{
  "vocab_size": 2048,
  "activation": "swiglu",
  "norm_place": "pre",
  "positions": "rope",
  "lr": 0.00131,
  "schedule": "wsd"
}
MLP neurons of a small language model. Each row is named by its layer, matrix (gate and up: input weights; down: output weights) and neuron, and shows model dimensions 96-223. Each number is 500 + 50 x the weight over its row's rms, rounded and kept within 0 to 999. Numbers have three digits each. A neuron's up and down rows have the sign that makes its largest values positive.
Before each neuron's rows, "fires after" lists the tokens most often just before its 100 highest values on Wikipedia text that the model never trained on.

fires after: " re", "c", " S", " Wa", " Re"
L4.gate544:552552459555458499508485403433558473531511458516486499432526515549582441551535537558443509525450488576446566513538488665510487538506452508448493567493473461507560463362499484566501537541477504614531536419541520527542542563521437548507491465450526518451486543525544502555481542528454548552550516559530512530489432496586487398559535483504416526474439457405492538451561464498498541462556
L4.up544:578590505483435519535490545413419461473433541571584487479467494489569541524559461507497609451496447533489474515539455590427530554522441614450517581358542457532497527524543512564503500571404482543597568477438477527481499480567479505465444417475547368578519518465506465507516570527499441584515435555584427533411420428488424524500530431520474538558552504414632494421484522376425510445607
L4.down544:506494499461422554499534486523415480465435467428468462482531453457469514559473501559497605455470534524547510419501545467505492494548435479518470527432506564425455450531575479453455553571548421503554460567545422539491470472521506295459491423490460442480488498588554473506531540423592489563384573500508526477467464549483442528479542433517588486486548489530480448481590491459526535522440

fires after: "\n", "ist", " such"
L4.gate610:377539561543540436446538463476611441521481421468439493579554505468566424465483516527476500474468519488530486462549458593447423493509591530558549579445460542479440454534413428519552518450475520421559556492432394475509418415459443432521427508460568513559485581535418512523538483528461478536490603525416495499567487576530407441517588432581559481565616485434526511562485394451576457493476
L4.up610:500469457533520461499500486549520457590595503433517441539475457431508498544480549564464513517408483466445440492527503485516510502493554505510536460493508521540603519438507473448465584478477549497524531485482469497507506448489535461456525513495539532507419420567421553475462432444588409510421555528536517535508515374549451451474469532500594636524486480528490504574498522491536503583540
L4.down610:564479489421523435467603375495387435533511416431459437554558493568538516598461451492535481500467565480519558558489563503438541434553450509573491403510472547545456570471571595517486513467504475524577500495631511648595471537461490466427602504456563474519424551592562476511574534618457501478481457517505506530432512505512479495502387421501489493474556524501614525471454490474417507454399

fires after: ",", " 19", " the", "20"
L6.gate460:500460467488555558507372515461461447541439393533550455509520527485528515470463431543421468462492505467520555512549440509463536522505591472467414436525557479577496465496500469510509508491554425579588514499532470594604509416449473596447530520592524568444527421522444479618510545457532503483456454584467495522468528463453500481553505532522452568512480446487457524534545529589407454492539
L6.up460:518456530456545469452508578453607544522523548586489496437594521426517568418532398486495477516552521477439540528527575537503524470594581502499513579456456519501524451568572475493508552444483585399542523568531549458523620359466512484491478468591516516442523474470536489497606553453582487572530471407476441462455459575532420475502474481566460488475505388506548534517525507500503551515633
L6.down460:462552450492451546485508576490428514500463546548489536566461472484529548545490500495565577588483500483496504551571456487530453543555397568594558565488522497466546510480464448424537576507456569465503517452492521496560441508557505519491420436519572497526518470521484474505441499531478455448525461468456577462563473612419504534455507513531517483550604532469514507488548490502490485485470

fires after: " re", " App", " Re", " lo", "app", " Lo"
L4.gate482:494550484546457497621514585453486561491513517441568522517640414543508558502510481511487604476527499462540486533514540528551409531467551527562520550470421581452503512488486526457475447470491525551564573634450495458508524524510482523464501510450501465539553514443464466516423487475490494621550510508489501511432508435528460512491495408506467464529507517533598470519626483431487580541569
L4.up482:533533625461561484559486561453515549499537508492568484487447482531519483445570522493543552394502503447484563523421510518513492470409488540542553552488534543470465584587574484494426545494498516560486611466486511473560509582452569465467544529541428464539460493429480435471415559547407491561534436551575556525429579443446559431532477463499492529558512549477538549459488507416503596484654
L4.down482:483460516419485472504569420515542475507493518450484473562430536534475539541503544548372534441552502519442439473423509372448438466454508479493484497511452461440524486532472471520422528572458543475538536572477491617487507559540556480528612516492472488495437511506528529500543482518548531554464554380535543621533489440553605499548475565566346538513430489488480488539488479502408489499483

fires after: " W", " St", " st", "T", " Ho", " She"
L4.gate789:556523508485510459472579502431412501510397574529446512448482557452389550512533532487507463462504542533472495519494473456460434542539589498546500464391540552453430482534510526419582525443528529502518507628446538424509535508506552479453463411538519425409501521513485551525573536524478494580534400514481513579443493429433476542521507513463537506455525478481628594448472464503467619447500
L4.up789:550495535464461464450455413600503495547623516524522497477517366576470490508511524579486380529504400466488564512494534442571521461470441454455510573535489430580436419480447541536516432453525548576493546477578492557520441481481536473487550560490432497451620510499471490506391415526475581456462546493476450490579535568429421519528426544470571529551505580486489542517446508519527408551413
L4.down789:475511428530426500460626571518458481490546527604579503563524577523505508468466423474567517463496441518486430486497436421520466418520549540520504487454488528543495378518453495440535503456415539543501550484545541548468496514512543612558518549493557528516514449491506571595523482510539458515472534550507388497478624436515499524453452552443450520542584532556582556495433433538475502579464

fires after: ".", "ist", "on", " tr", " st"
L4.gate426:517563483606521540604393554498491537465589436461541500467528492548605410479554450524488484477554512523473507530582446460539487505471470470460507566554477499526494555471496409497574454448485573441519445523425518520604429491448402488437511531388425494580511595493398419513386396455486477479528526511468575454510549469412505437492458557456508504480383518488489477539475526541586456587502
L4.up426:593494569465424486463464491492498444501483530412406533495579483458482415399450527491508442512506487486525599462565475511471421579520465444499564588498523414460468440411487457599455485489434452441555656477511493525543464550458421502441495528454459556549530498492440573484463461508480568545423487475547491443498582540495540549439527564564507527560481496410511410601509427580531475461538
L4.down426:469487542462514519400548492416527492427490531561537526491438546482390516522485525424456510447435490441496432622475433574466496474523481510448518469509489554516588438457468537422463532571510529518449458588569545482435478439486579186520532459513526441420504483425527493468554487559520525488454466513452415478528529445569403543497540502555487500446574565569447581444500524504430457522453

fires after: " Re", "g", "se", "ur", " inter"
L4.gate769:484468478542453522446432543480522528508556532515514528530450540503556360551494538564540403481508515509497508586494463488544497417539479487546453501506504501467504584574497469568486525406518509600499565473500546555550495511499464496479551457461486556555486420487478500516395434474460568506452516538527541547521491501558527459495498592446457480440538420468552521431603448408463553546493
L4.up769:564451502498516538437491521548429530471514517497524559519423563511517482509441487560477527443578436517499475522569555499453536468456554517547458425418499457518455537534485515482603565483547415527463468543496558496464452473428507515496532436533491443499488432398562514515499513393501447486464530488439388505613578451644419433496484502602538538468469461350614550547392434492511591541488
L4.down769:607549426520515445490478538531561514472498507546608524540544526576499528493623520419555549548557447551500497502481494477553533487461502482542544507474503440427495512459531480469539523599530509432419457491434593441476508458383483431512528463571483424489502526458529516495582518502641429542430425454527527570570528466467531614451514463559450510582501454386598552564516535421440466552520

fires after: "\n", " (", " Bo", "u", " b", " c"
L7.gate384:413499500597474541521453543510459493478489503467420493514614414577517593513472435509525454488367486457482446453462455473463496503518484397577405604510445551505503533461423508453441583525458548565504534480492485390515522451556478493459500407558528514505564633653512519471639439486565572523472453467454524602555403590552513540548526564478551478502512531482537546520473501528574496466488
L7.up384:523543553533516492419530531499552598421439552495541504535511569473557537479627494533404498463519474540407465491457561451496497446571478522528511572497496487475560560529573475560564508453479512543482573527476479428598568411492410484518339523472509528391510426465511561485485480474518502510541425560533469474470481544518429492486638492545470585501523444553511515536531561475513532425527
L7.down384:571477542451438477551525557511485500458584508520507498517559450485525497525521502437412469482493484544473554533473519463511472440500510459499625553624534552468560436551576513550507564384557506539506451497507469559421559567519565471492599522640536398476552513494533398500501481484434569502466513528468502454561500515533520473484485491385438434434594574537470516515499512449445502477510

fires after: "s", "r", " St", "our", " Dr"
L6.gate592:501567452569550539532439410457531483433472486545498452605434559557572548546479425506511448544496495452501487430551549548552401394465522567531473488535466456537471537470537470460489548505496441566496463526512534532497516445513531496470396497535476550534544559606546528608558445512525552488624539528475511434458462455485466619531421561518495485498597532416572586525472479509527436457473
L6.up592:508538445435490469460462542462530482478463434394581489517491531487495508459515465445507460519491525558482444489496562527477525467601453506551513586481500504428582455491505515499462488581529453541507496474481568511496499566506513528537484502478445522454489495443491472505513536482491539589560523478418447492507522504419375508551494492488505519500554484387578493490599450521450515464534
L6.down592:489540569518467412459498567445443484415570400468566522456532522469515462478480464400412537498469580484544478518547447533458466475553461543543386558510522572522424538487502563548416530476554621492491579581498458583485428531454512416504557554480468547501543631481532506474505549487528399561513449463577513520519462536438506394445599559468517445512552550495487492456466465466483501426474

fires after: "n", "ri", "on", "s", "ex", "der"
L4.gate59:439570509502515441579519477509432496496476564442519498563451516428535518529457564509558487509443566504585396400433461536482490536548436573507510486498558560617504498547388535389551513512630384525471500470414410509473484491499546530471475516549461534461548435478594501442543418430450458516500553489546559487528450520427506543518430441468413453493449508505446537427514527439464528508492
L4.up59:477523494486518518466510458507477492523527514458441467415436482411504568518485462491513530624428535447501520483512463513585517558529506585453469413508567471499507469440445485453473531465459501469470464394541606531514486635453464525489447568517519504396495475504519470612484410458497457412541436601493510406479522521556484470505489486460432489458486509430568484532506504496513520505361
L4.down59:488510511440471502488515489460522491487538551437436550474499533505486473445535497534496565464436463537424396478474500447532521497458471460551491503463558522463508471557470501461545478434501507507468363504487559533461509515546490407481548527487638555495496569487530504495503547593581446444480509504468442470439479466437573435568488485515433559415528506433570461450544513524507576594363

fires after: ",", ":", ".", "–1"
L6.gate588:470507537394540462479480425464520523609431519531503520471503518503561488525489497569535482543492632512529495475572489485565445484554571472529456531484459423540524467473484555564505534550443496530461520526400481545556500563558479541476597482490455460495478496465518483536509548420466535494462522639591524426447427489425489484500492553591499567475527467478417508432601434533547425452541
L6.up588:516509500470552563469507421531532522536482531526473504464533509597524499507510398550560410567516527591462488433504465556489495514547536465528532520476455442490448524421558486466550490463498483535483415451398516521541616473581595476601479403502482471430548466468538572494542535496485501443530518523472533470575532478462520466473545509483570540553544479459493479519495554499523515528462
L6.down588:442573506435463456500462427463490517553521512488516538429496546526447441538470427522545504514404470531492507496463524587457503505430495512406530496400487439517436475507437428615446511398540421562486457450530454555467527436574444335531525406475443445472559416450436501590480533488543487569536503418458520484593542535466565522516513499442512418522539524461528471528460531426410508512424

fires after: " ", " co", "en", "n", " Ben"
L7.gate195:547508458530500529530610557543543515522546551415503526513484501449516495438493530514542477473513567441528391631590462439472420499448499566540443452497525592533462485465435431583496487484553487512559410458531489544580495516449429532429465623459506553563466559503459399546503446487517486433553556444594427418568546634502519492542459438363461511515413486441398524437533373477547504447514
L7.up195:510499518533503453616453563440452586503534557460465537411475561553487552534454421504514481436468538527452453518489497423504554454582594532606506510522552409570467464566508455395493520436566570465385472463480529501492494463503550486510502430565563532438529440476479560548519463452520457530479523531413463471532447360516523554423548606543509526460495465544525446587402532410461545598509
L7.down195:548400544518463387486466533523495476549439487511515545514548554416521469492417451508590536578503522437465404573488494405365492533513499512492525501465496457479413439567551462483515545524467483595509513445620448490488559487514478579494513562412548571523510463585493459580494414505542523539551551464499518480484421531519544425525431453563457480574477523547469494547491527528487573508465

fires after: "ist", " German", "ade", "b", "r", "le"
L4.gate213:481537448492463497480391476477459499533541551465553437590412565456523511531462494583547530507442419530526505487541472568514457554534452510533485513534463512514588504458504451538486470514516441474482459512508419478468546470506451483535474457463563471496491395505476459511581520542427475477527605532472513454550459545350495477499585495471466681486544606510414544453653524396490441409524
L4.up213:505579481439513372532410463500470525501465568436539525646456586520456555453449468527634516532467504557415517433538477550448551479577470467565511486443532402473524520524420517618510582448534410496529426553554532410454558475489466552540481429589552518507446378545464527445579522517444443542503502501477503539470487579470441484537573427485507511447523504457478573477499573478480520411408
L4.down213:528477516479516458464528485501486548452501461551557510474516569558428586448514553595430427470446464478507473499456591397453492476490552485547419435529439544427481509500562472463541535538505511469496489537513466504548445541475469190501553522406520486490549585550520580522475598523527476583500519457570470571425456508469521466482560426630481519498547426565510563441437548520506571447526

fires after: " L", "v", "l", "vo", " M", "r"
L6.gate423:493460491444425558493516514402537374471392502469418458498499519580525515445475521463508500424550528492649482568385423526450435499509466515536569447420509490573504544499478406608499436535441592504469487529469574532548537512540469506408505487466532523427551486522404505509569558502554483524524497439499491543488462518451392592553466485506467570525500359505538484426556455433523502470525
L6.up423:498450449482497465511566566585506462498540496506468384447383549498465527470500463505546555482517540452621497483518539471492479470598479544566480466430463562451504484536581475504487453519542538562505534461481511543474526610525478519492492544577502478486526531603507480541490537637502525557441462482522591452504548488494445585534535484535481513468482517529501578547520403554435439574360
L6.down423:466481527539451543509552550412516568471543526468505548548470496478557532494420529487464532434461507516569462473506346521539523482553482501471527590558471490477594471519576465520536511509570478478478551500470514540418522441492495433546502446551595546513475479463492643445543503459547514466458473547466530455503611431456504371491421508501465460477547596591414442435557479482525549461545

fires after: " gr", "p", " p", "M", " as", "T"
L7.gate660:451559499535516520422522498575425415481526384546522557442525466536462484478458466517529482496398501510576478553536443532441454494483508551596474497528478533530515475473487529479496431366577429430487532517518422503499464452540486491523454467409385566461550552530576524560590469476472602439494503545517510548510528462579508470566530457535546575505536476555467491454487386387503371448464
L7.up660:549521517520474590469548437518548467433497498534533562475521506521510510439447520534504479494503601490588587527512558561491501508520585509474499443421438507475479498481438467434518527473484467480523471488487558608570519542589488497375539478512495523505436467460497515465509480504558511548519543485531472465560544559407589501475514537567508365555589564544422468493479448497517510568465
L7.down660:479533551571423405534593558437557539482600507460496567458570469425521548484508532558521453535493476444512475571527562456490484396511584479504549518570426500512588412454566388516505505560561467465580496541427491507443516486569469405528521461435515578464439555504512540476466575574432569466525522452522515470431462482558492639529475543423582532516481498593476530423501474582428506457476

fires after: " f", "ga", "da", " Ga", "lo"
L4.gate172:481571452426565428466547528532451436565475438535579550425586555576619521568485580565385566589473514475517614554450444535478492545490452444460466504459493443483537551473493437606449596421546501482547498470406563511506444502543453504518597584550479492459483471486506487450463525464443579582476525562477487484542439450468470577524454519519486576454532565443446477484537569515519451455616
L4.up172:510502566585478458560498484485614455415424444575552527493588480528533546549548463464442536513583450560586593580533492397533462425491483547478499506519518513441459537485527463519489490523440515558540384487455514590519434430356501593541501573543476475489562568537437535518540553444556392500601483440496550590560524578651566502504517531481440485437538368545482449430518431575449518578485
L4.down172:497527483563469475471534507470529521444443446567478571498445551507444503508567457448452497462551459498456592470498483497474548419518456542505512500480480554452477521567518488471554454550472445480431392502511442429462492491401524610583408537572506469439518428452444468538536519529521450476504503468524464487482464521536536437528461538490458473491498454471361408497438430426440533473535

fires after: "ra", " An", "ne", "s", "ide", "c"
L4.gate675:494536465558471389479490526438451479584436590537532582498552440450549445475526514392495533473567530459573411530504501520442456527590519490592565528517542453585557539539567450503593443473567491473533517494520500484421511511486542473537434442517501450447378503516502540553456549494494517539518576557487455498472470453481458522582501537567516396547428530446454489402546536532448512516479
L4.up675:447557521440498447573534478557511539498576548495507449463533507448489469514401480524510418468413422449527558509524488496436580523504565486599535453460458453565425392430510557468465408362494479558466527434511495563437501545412454480483489430488488540579469612576478435531573501541460397429459619491491535494480528576532548483524485480557463528547507478400437610526490525473489535592515
L4.down675:535489551444480483431496592580556506428447455465490451530518559467619482468569473504548447529503506468521464445493453519425534481492474477417440524436561558613434489511386551491501472455445472488529495483500606469446526447480545540538457488524455568516539393546472526518573519486461443520417510511434549583511449503562456477510505540532529445453547447525532412475505537464637393501582

fires after: " ", " for", " se", " of", "ra"
L6.gate156:457475398527471503594445538474521462500535469461577458512489422462443577481532498504476479583473509482495430497479501555400484558506531417492531547531372531530488538552473553437459485463593535550468470472449551471502561420489487531494513575536482467546511567487503489531440490497524523456454483540547548523545487489512542475462563437487571450491492507490499503420421510451466504424529
L6.up156:422440502559481474643534511555600508563471445481492521515494496415536467483526435509447443497482499491473589550475499556497546568534498436481528553563518524447502495435489421489473493470444472483476489494416611474511501514500502466428565521536562523538628493448602485444603529526540556437499501494496504520501504512497583502566543508551508479369460453464508444485534550543506501475578
L6.down156:523527516507498586500459379553462441506489578533493518538533491435519441422475565462529548421467430512539552455517470467484443500521477491451612480430481434483512493575462471515510552498558492478601443408522536548468470442468407323467473531524524551596581447508503594539470501463497375501472430542628504485423539564507547490534534492477446506514545449532508513485498499505550561467506

fires after: ".", "v", " Dr", "r", "D", " R"
L6.gate441:512529471609445384492485536434541380520408564460556527531436430551496536457526493474526534469434558508557472501515459529541472432497378483556486480554472571565528527537505435550419515487494497515504518509516533517594413516469548523444499493530531476515516539549526468526512517455474518515551421576527519428516484498448539509587496419553473580562574471543588540469557518476471460543520
L6.up441:515462492474522481423480543564483493548525545575588491524504481440512525554458534483561451510462586504457518558458513598519541490538497458502542427533444549518564527445527479517495536435475580523506480561442512549457568474444498455442480534423411613467531474504521460535540568412529433563467564428518438479458538464629433539539455497488448466488521394474601513524555487510500413521481
L6.down441:527480397477437441468515472466560610475395475602450516451516533478425474531502573409575521492405495490516540473510493419541534480540507508606552495514569584533512568450459479554492571587535457475543481476429511509603572516394555426548545446507558620428441471495458476539471544460580554569490493492416456552443586484461386471513480539452509462406455475546523475478487597511557523457411

fires after: " was", " T", "gu", " ", "t", " is"
L6.gate132:483426451437531410390477523505430443459426610442420506489539473467473607435544513457480465496451538558485507556524507454511555430473531505399452531491516493512482524511494381497566525488538590574513532453480588548402532520462468532461486455485511524482385468604471499626467558543549495409495517462531605523585504455497499582506473490524498454489426558600491547499587510444528495505573
L6.up132:529450471477534486456482601465655481581585509487551517481580516610441499551572445479416474510516573577462516461445493455543505472571447491476473470433479497604500499502489488568420496534404476473521561533546478473550412572553485468497518450409515506471477586444601468522457441515542557552532442479442484554451501465510486519557486501420451469466467458509438498592474438508524499522436
L6.down132:482529464416493496504472435496536502530553497459525448519537361466575539519492438501429557472468499460457532527559574466425421433441559539469468508552499441552569464535510432615632429578500625508479447470553440500432477493396493489500544528517513481475528408511523557539492490511453393480520466482524469569477526559509444508563472501482414463533578426562455486510508483514511446473423

fires after: "-", " re", " un", " \"", " ex", " imp"
L7.gate521:562478523567577531384436513437596546487504488462467536563375581520527407557515641534438450426492484496573536467452509569459508511508422517422555496550586510510481533480491436466537512484581553511429470519466552488546431576411511518507519464511428536466479522594470418505548540498463491487511531508474523544438473467524446516494505570549518470532514444469557391514508505499511463508577
L7.up521:449482559561516504444487481422530479469395552582395519496457479535535506536508540543420543553543403560473442456543421509529434521581439461445529543506486438571447598529523446516467392532480445579536411484446528581489500596604577467457603452507560554479517531554508542503570482480546548462563503482445506448571528512454523500504528495517531446474509417408476439506495445416399505526536
L7.down521:474533408563464457483508419517498445457474421521471482496569407585503497435459494470538539631479527455596553537504464498517549572499425641453427478480529557518463472491428531487504452504575519489431488509512450466553455485509466417444427515588515496553491489525595483587582497404543539481485474548490492466483424538448484443502424505511587539511507444454470525496471514439454492620453

fires after: "ur", "se", " mo", "mm", "red", "l"
L4.gate396:544432509478500460543529478430473513490564480587541365550546482423547547487508445562409463508443475524554452515599497534531473509453436527536570507488552568515523454484573451440535603550581567530432543547418468533424455520479456534525571417517541512518514474498519470481469469498482443467408490476449549466466491371525581416451393557558503563469477525474421558504496410504426582487472
L4.up396:472547498457506496397414545569563441462486492518430525536540442534528568581475418598520410515511500529466430492464490502527500413448446472556511424467493444553516425578510467508429559543509466531515576611487521552410545471463446523461443431440473440430446494499535517516545411455574537548328516522517547460521527571492563447422556602565530512462477486481519426504563462506487504465441
L4.down396:591526483570527535460458576482582433517597438405522519564538466494535499463508453466427571444568507572460590516469550572538510472472574469454523532575478522418526534472517491534450475380540481435528450519510495434588495406494469259469544634532404524459517534532560398507518439565524455482504506481600461536469547574514511437504556488455338524495434491395525512516545644547613516466570

fires after: " ", " |"
L4.gate651:572528376508513461521491475494455517503555612503471485454490549483546560546598515467451526516520425608495413529502476495500482498526605551515529504473547456477477582403462530513538572521525616529466509447516476564482539508561431567391530484433478590547506547509543522468570531520437397479503522505490582406386449487429463503496540481529426513627459489488627599415515508501493529535573
L4.up651:522413516459458499554549448536451453547489467534526534527504523510501542451511468517530399446487598450542517553499566496506487486579504433466422526481449438509524490528437499452476526456573573557466477506541505483491540523565482480543413486457523535446499509504502483472519529457497552458510612595393498600461397615545521478436494589490505530565522527509551526509440563549476360383527
L4.down651:419407453456402509549543411563510532545460504577399501561552578524425557406445434533561465470562487548494517498460568559449481508440559489489466590454506474587652524446536429502514584526533526467428625470536581529569573524482464405507471570450475567464530477548513436525501507554496389453451527598490392500482454494459563440437497512436569419512473537492548520458506459538492569475518

fires after: " Ca", " due", " Ch", " Sh", " San", " a"
L4.gate104:532415547506486575371436539514522553500510534470505574504415460470541521523510573435538528603542554457514513528456418588407567505566501521509579605558579523589544401496449494502543482494531485555430494556526466432437500571457559530504473450564463513508433533419619571501576538531450513459550425484524616490496524382447544480463462467440486578521505482468486542436610534530453474523506
L4.up104:424582496570394503510462491560464489489519494468544509550492612530488538487444547469448568557520543595477603573435515535388514468560549418589506535535448517411450494532507558474562480583486524543551550447501519557612466474522516507437497452490475505504388552595526436506496498483557483484607471560472508439571576528476488525440399497463490498495445595485414498559423526427472465483470
L4.down104:533456432583496475515488540513480576524519460519448426566547467544482483466506475577472526478479384476509408503486430505520536569474417460406476552566411422484480422530518486579460542459536442495533516462461525550543539530477470500522438570518376481477471626501455468519511532451480561571478563551602459439554560554513495502501476524500501581511523506517453492508447430550496547523594

fires after: " re", " Re", "l", "li", "d"
L4.gate345:570499516525596528521496491491523549428512470582473610507551593455572492517593527514457529480523520524505564536479518575468499621517514523451542544523393546548564524515471529520450488540531462529483517504558500443460522567490512523480441377546556485526574576428529525511504548492420468447497490470465392577486474508484358305589437568505545584516558438509517448529487481479532524530452
L4.up345:480439505455458439516504473519500504408428507514464458570520494547520433576506547464575499484518537522421541601448422512437590458588482512451545517439509465622528590548471458492427460451530511501511615538490522421570529410454568500461502482579504499502538528443512533499539432429452383470491484497493474460470608453455555513490492453504588495511533408539484450481625481505555537550534
L4.down345:495435519523477450562414507516469445556401553508521478449502477458476447464484555396529459438450448533536544556523520531528466614568448489498519456546546485482460448527598447529435472516440453575516535528491505577418520499501511333481531534530457477443489564475489520532499505499497499461461471419403527623574513455501489514518537503476440425561545467451506449592627462454546541579500

fires after: ",", "en", ".", "c", "ent", "n"
L6.gate551:416509452506502544485533518606461482464508489390461438526578457495555519554501516605532521486388601481529518557497483483556463473527496479473518564519500527564444626430435465501467493525455499603468492503539446440540477535520508525487470514504473553451595540457441497442495646442429502421514545514500513518512479453494558497466510472506552472474536465581386508455541422490475570485519
L6.up551:507541452499496572470529467580474538498599486563530450395513551472456508495598487443477448509476515631456580523475436542528472530531554510580472504454490431503492523401468457457536482476482440524413454536452499494546481554478510542464525433531461498559544524527433545525480458565485589483493535467500474425495484439513511481562396527508539529486637598526455529585519515480473604644422
L6.down551:494531480438600450491513516511557579476522507546524527455581445519528534571436570496504572501456588466569452565437451605483472425586428523515586454435495569512612475486573471338571506524541454499469491505612434473476497539479469416490446502486536414548516459446521458486470600602530470443504419554385526509576579501540452497414467612500528454481465465535511546520473569455464580543428

fires after: " ", "fe", " (", " the"
L4.gate376:457408453496484402540488543538511504509425563533558568428484490409547478585529553471440560576503535519520443553482500489409368462510415548518515618456467547577549521455405493563422434518524590517525550463404522501506449572559536499538547543528546528439464561544500417486479449469363456503515444561469511514527499439490515484504507514454558528589484469541517518502546458566448421481402
L4.up376:448494476498511528433536471467596506424420553449458518432459531424458438509549493454446592542537553489445456587483499549493572506537399553422515552591451469415581434502481544552441524462437512486536456392426550538506508567566580455502562523584524480535523481447472452505551525457442473472506543527530482481561515505486508470578565450494606502603444481454481550561568493507378509436491
L4.down376:501529555533500552439489506496566446478544528517436538496485539471496470472425505542464457510517485526507483473371455458490538522516556549504524513499423544456528480470560495510438538449477448422531480470478517462588477546531459316525502511515522493558460538509449548541589507476478537413537463538511466457449530468573515471546546567542553491520464507397500530588429509564591549498500

fires after: " ", " E", "e", " Ke", " G", " Bo"
L7.gate185:535453516594441388530471514509494428620453539485511405466490469377463548443516547538535565444483540503526548565484500468525523495549484441480503496557591452576494568466602505467528524555478581608431528497469508464423513521485437560522586540524517511475422487535458480412530486393473477551485522572439526559522451525621482463546463456446566497433466534501468432555512433499449507513581
L7.up185:523500531550459501513459517501541326462539514466526491519524581514466560421521516485512480483412455535516442474576432495503548439499452575437420632551517503509478534443446555426442404506478450466515521476532568455433506484469396508502517521447465424496530493508497540526500520519571383440459481557552475449397515461587481515532516571611487504462479428442590480489535485539438608474467
L7.down185:581474515543454483548538446467453385457528505565465579535571499417394539559359491476612451538498511475510459550528490565443553520451532544523420505532552526550494542502489503528547488547509459449561439498509471529551488550468497563445494545531443480425486505513511520545512467528497530476494476516562534453432444535539533500508473579548509520479488456501572480476456410444482443551455

fires after: " ", " G", "ar", " g", "on"
L7.gate427:471487498451488547514558494492467562541528454477545446469421557526557443504538508489429444472390473483448512436507563456577524530467417516485469468507525541521505510570534493506518554532575613471457579465499582494450431468485509530473548560459505482441470422574512495433497470528581420504526491519590504583430454456475566545488483524465398480445477464497479501479517477497508467436524
L7.up427:572501506470432570469514535465513575454555571525545470439409525466441493424504531562492548469572495541414450493560515584556524432510474492526478566591521473497474469450431576468571548474481496439515446538473499514556571531494438515512480505515555491382433550499485438578546489582510476468447559474451494426482515488442461445447611502572519441515442462389574484518599435581525544474460
L7.down427:565571608508488508548569511399529578501497504526457504488526520435495470603524500540505467483552442587580441495648582431609564530541404504536424475484439433552450442423541492517489437408437470554470493498475487500517534436454421474497501479509517525412505522436559486510493500554597536551438451477484531486480490558547538585392458534528499460478452551445460467439562356499451472406529

fires after: " ", " Port", " st", " Mo", " St"
L4.gate34:412459573486507499482430439533517536450429525468442509483434481405537505606557517527557422426555430548486456601425507525475517512425477519490571492466487464541505522529455458534436438475501536479535494496495470449506524503524465506571476445553477486418491513501485483426463578532450602445525464512512466468470492494449577550399456576434527504511460430531429481451487531513483557556557
L4.up34:437456493513486452456584409563489424501497468501446483532474457454589441449539417542407447482436541520504576509480518482407578517494430566465505508553501463459474536473434447505427473475570525440542504445586497532474432552569487574587510560484471518434417503445473587437541481469554487467506605493561452459522530463507508560496485548510512501454507441532455578437460510441462545485422
L4.down34:598510440514401533440511468494547516471503515471446566471546461535508590511420441593571463468466450457478476444461468452607426451519481351510499470494433443478503411560487436583512526418585459544509446435469578508517414460436504329583499483430520481524421456512514495446425498538475525515471486558559442469535576570513518556561462514494576581594560527559560524570501570566396454470528

fires after: "20", "op", " so"
L4.gate5:530501454492493534499495503492422475511493490513488547516523491355543472559544407537572488464424535522501592446575566456567485548518543472627557559533534532470463499529550502405532420399589499488538520456503530560572467516530512514484513557556544457494568497473540469520550525500554523542472517520607438517441469380506489491499467478478437456523442555567530463432504555494466470477582
L4.up5:486502480541506477417430548553504430538484416463392547528565516515566534508591460510532551423540420555412537456463408521507443597504493515501626484406511559462479482534442578565532517530486507519477545503482561575561460541512450481476369533552442412548588525550482467415560498485541491527462475558540529483516462439394456545397518524577500532526628505520488457535494543504534495537575
L4.down5:495460522527549498464414545551470598551517460625505573478485522497533554517449492474549523485472432523551459502540492440467485582478514489556532439507523441527554426452480503501475521567546526533514489452472562537594516501505469467460520644507411434532494507541550463417431489406533451425589416488569429444489582546487465570483486565567541506652600510600451523503514444455508463550532

fires after: " "
L7.gate130:460503402521454445419531554509486509507512563524615420380449477502539547549446484490564504494490549591535496487523582510486482550441476527424442545465476538561422675505476444533421484545530525418395466478472551502392439461376468551438530524448449542507436530498533533522551495481510419473491558473524564443475441518442515574598473525587536512584463464495448548398471516381441527470525
L7.up130:508524514439476567481511477458536476560493494555458515488448523429450513500533434466480447512449618488503494458405517472503476547577477526577478468644478490505445562485546465466489579460534446499594524444507516561507486605607553503533498507519462460443583541460543532439502451460519510570547382633559421413584458555421580644498536560477484550577489541422462517510506469505441472548459
L7.down130:608513516380548504433482521505522454480515521515528532556481416555551534407511516402515509510504440372438452543520534442404450492436488486456573436504530395498548561506486467532453464562486485594589463470530514561450472434431420428448511536532519540503556497527464570536556545561537455447438468450458504470532524498448566553478509519517414427515532430536478443586524457492429494533493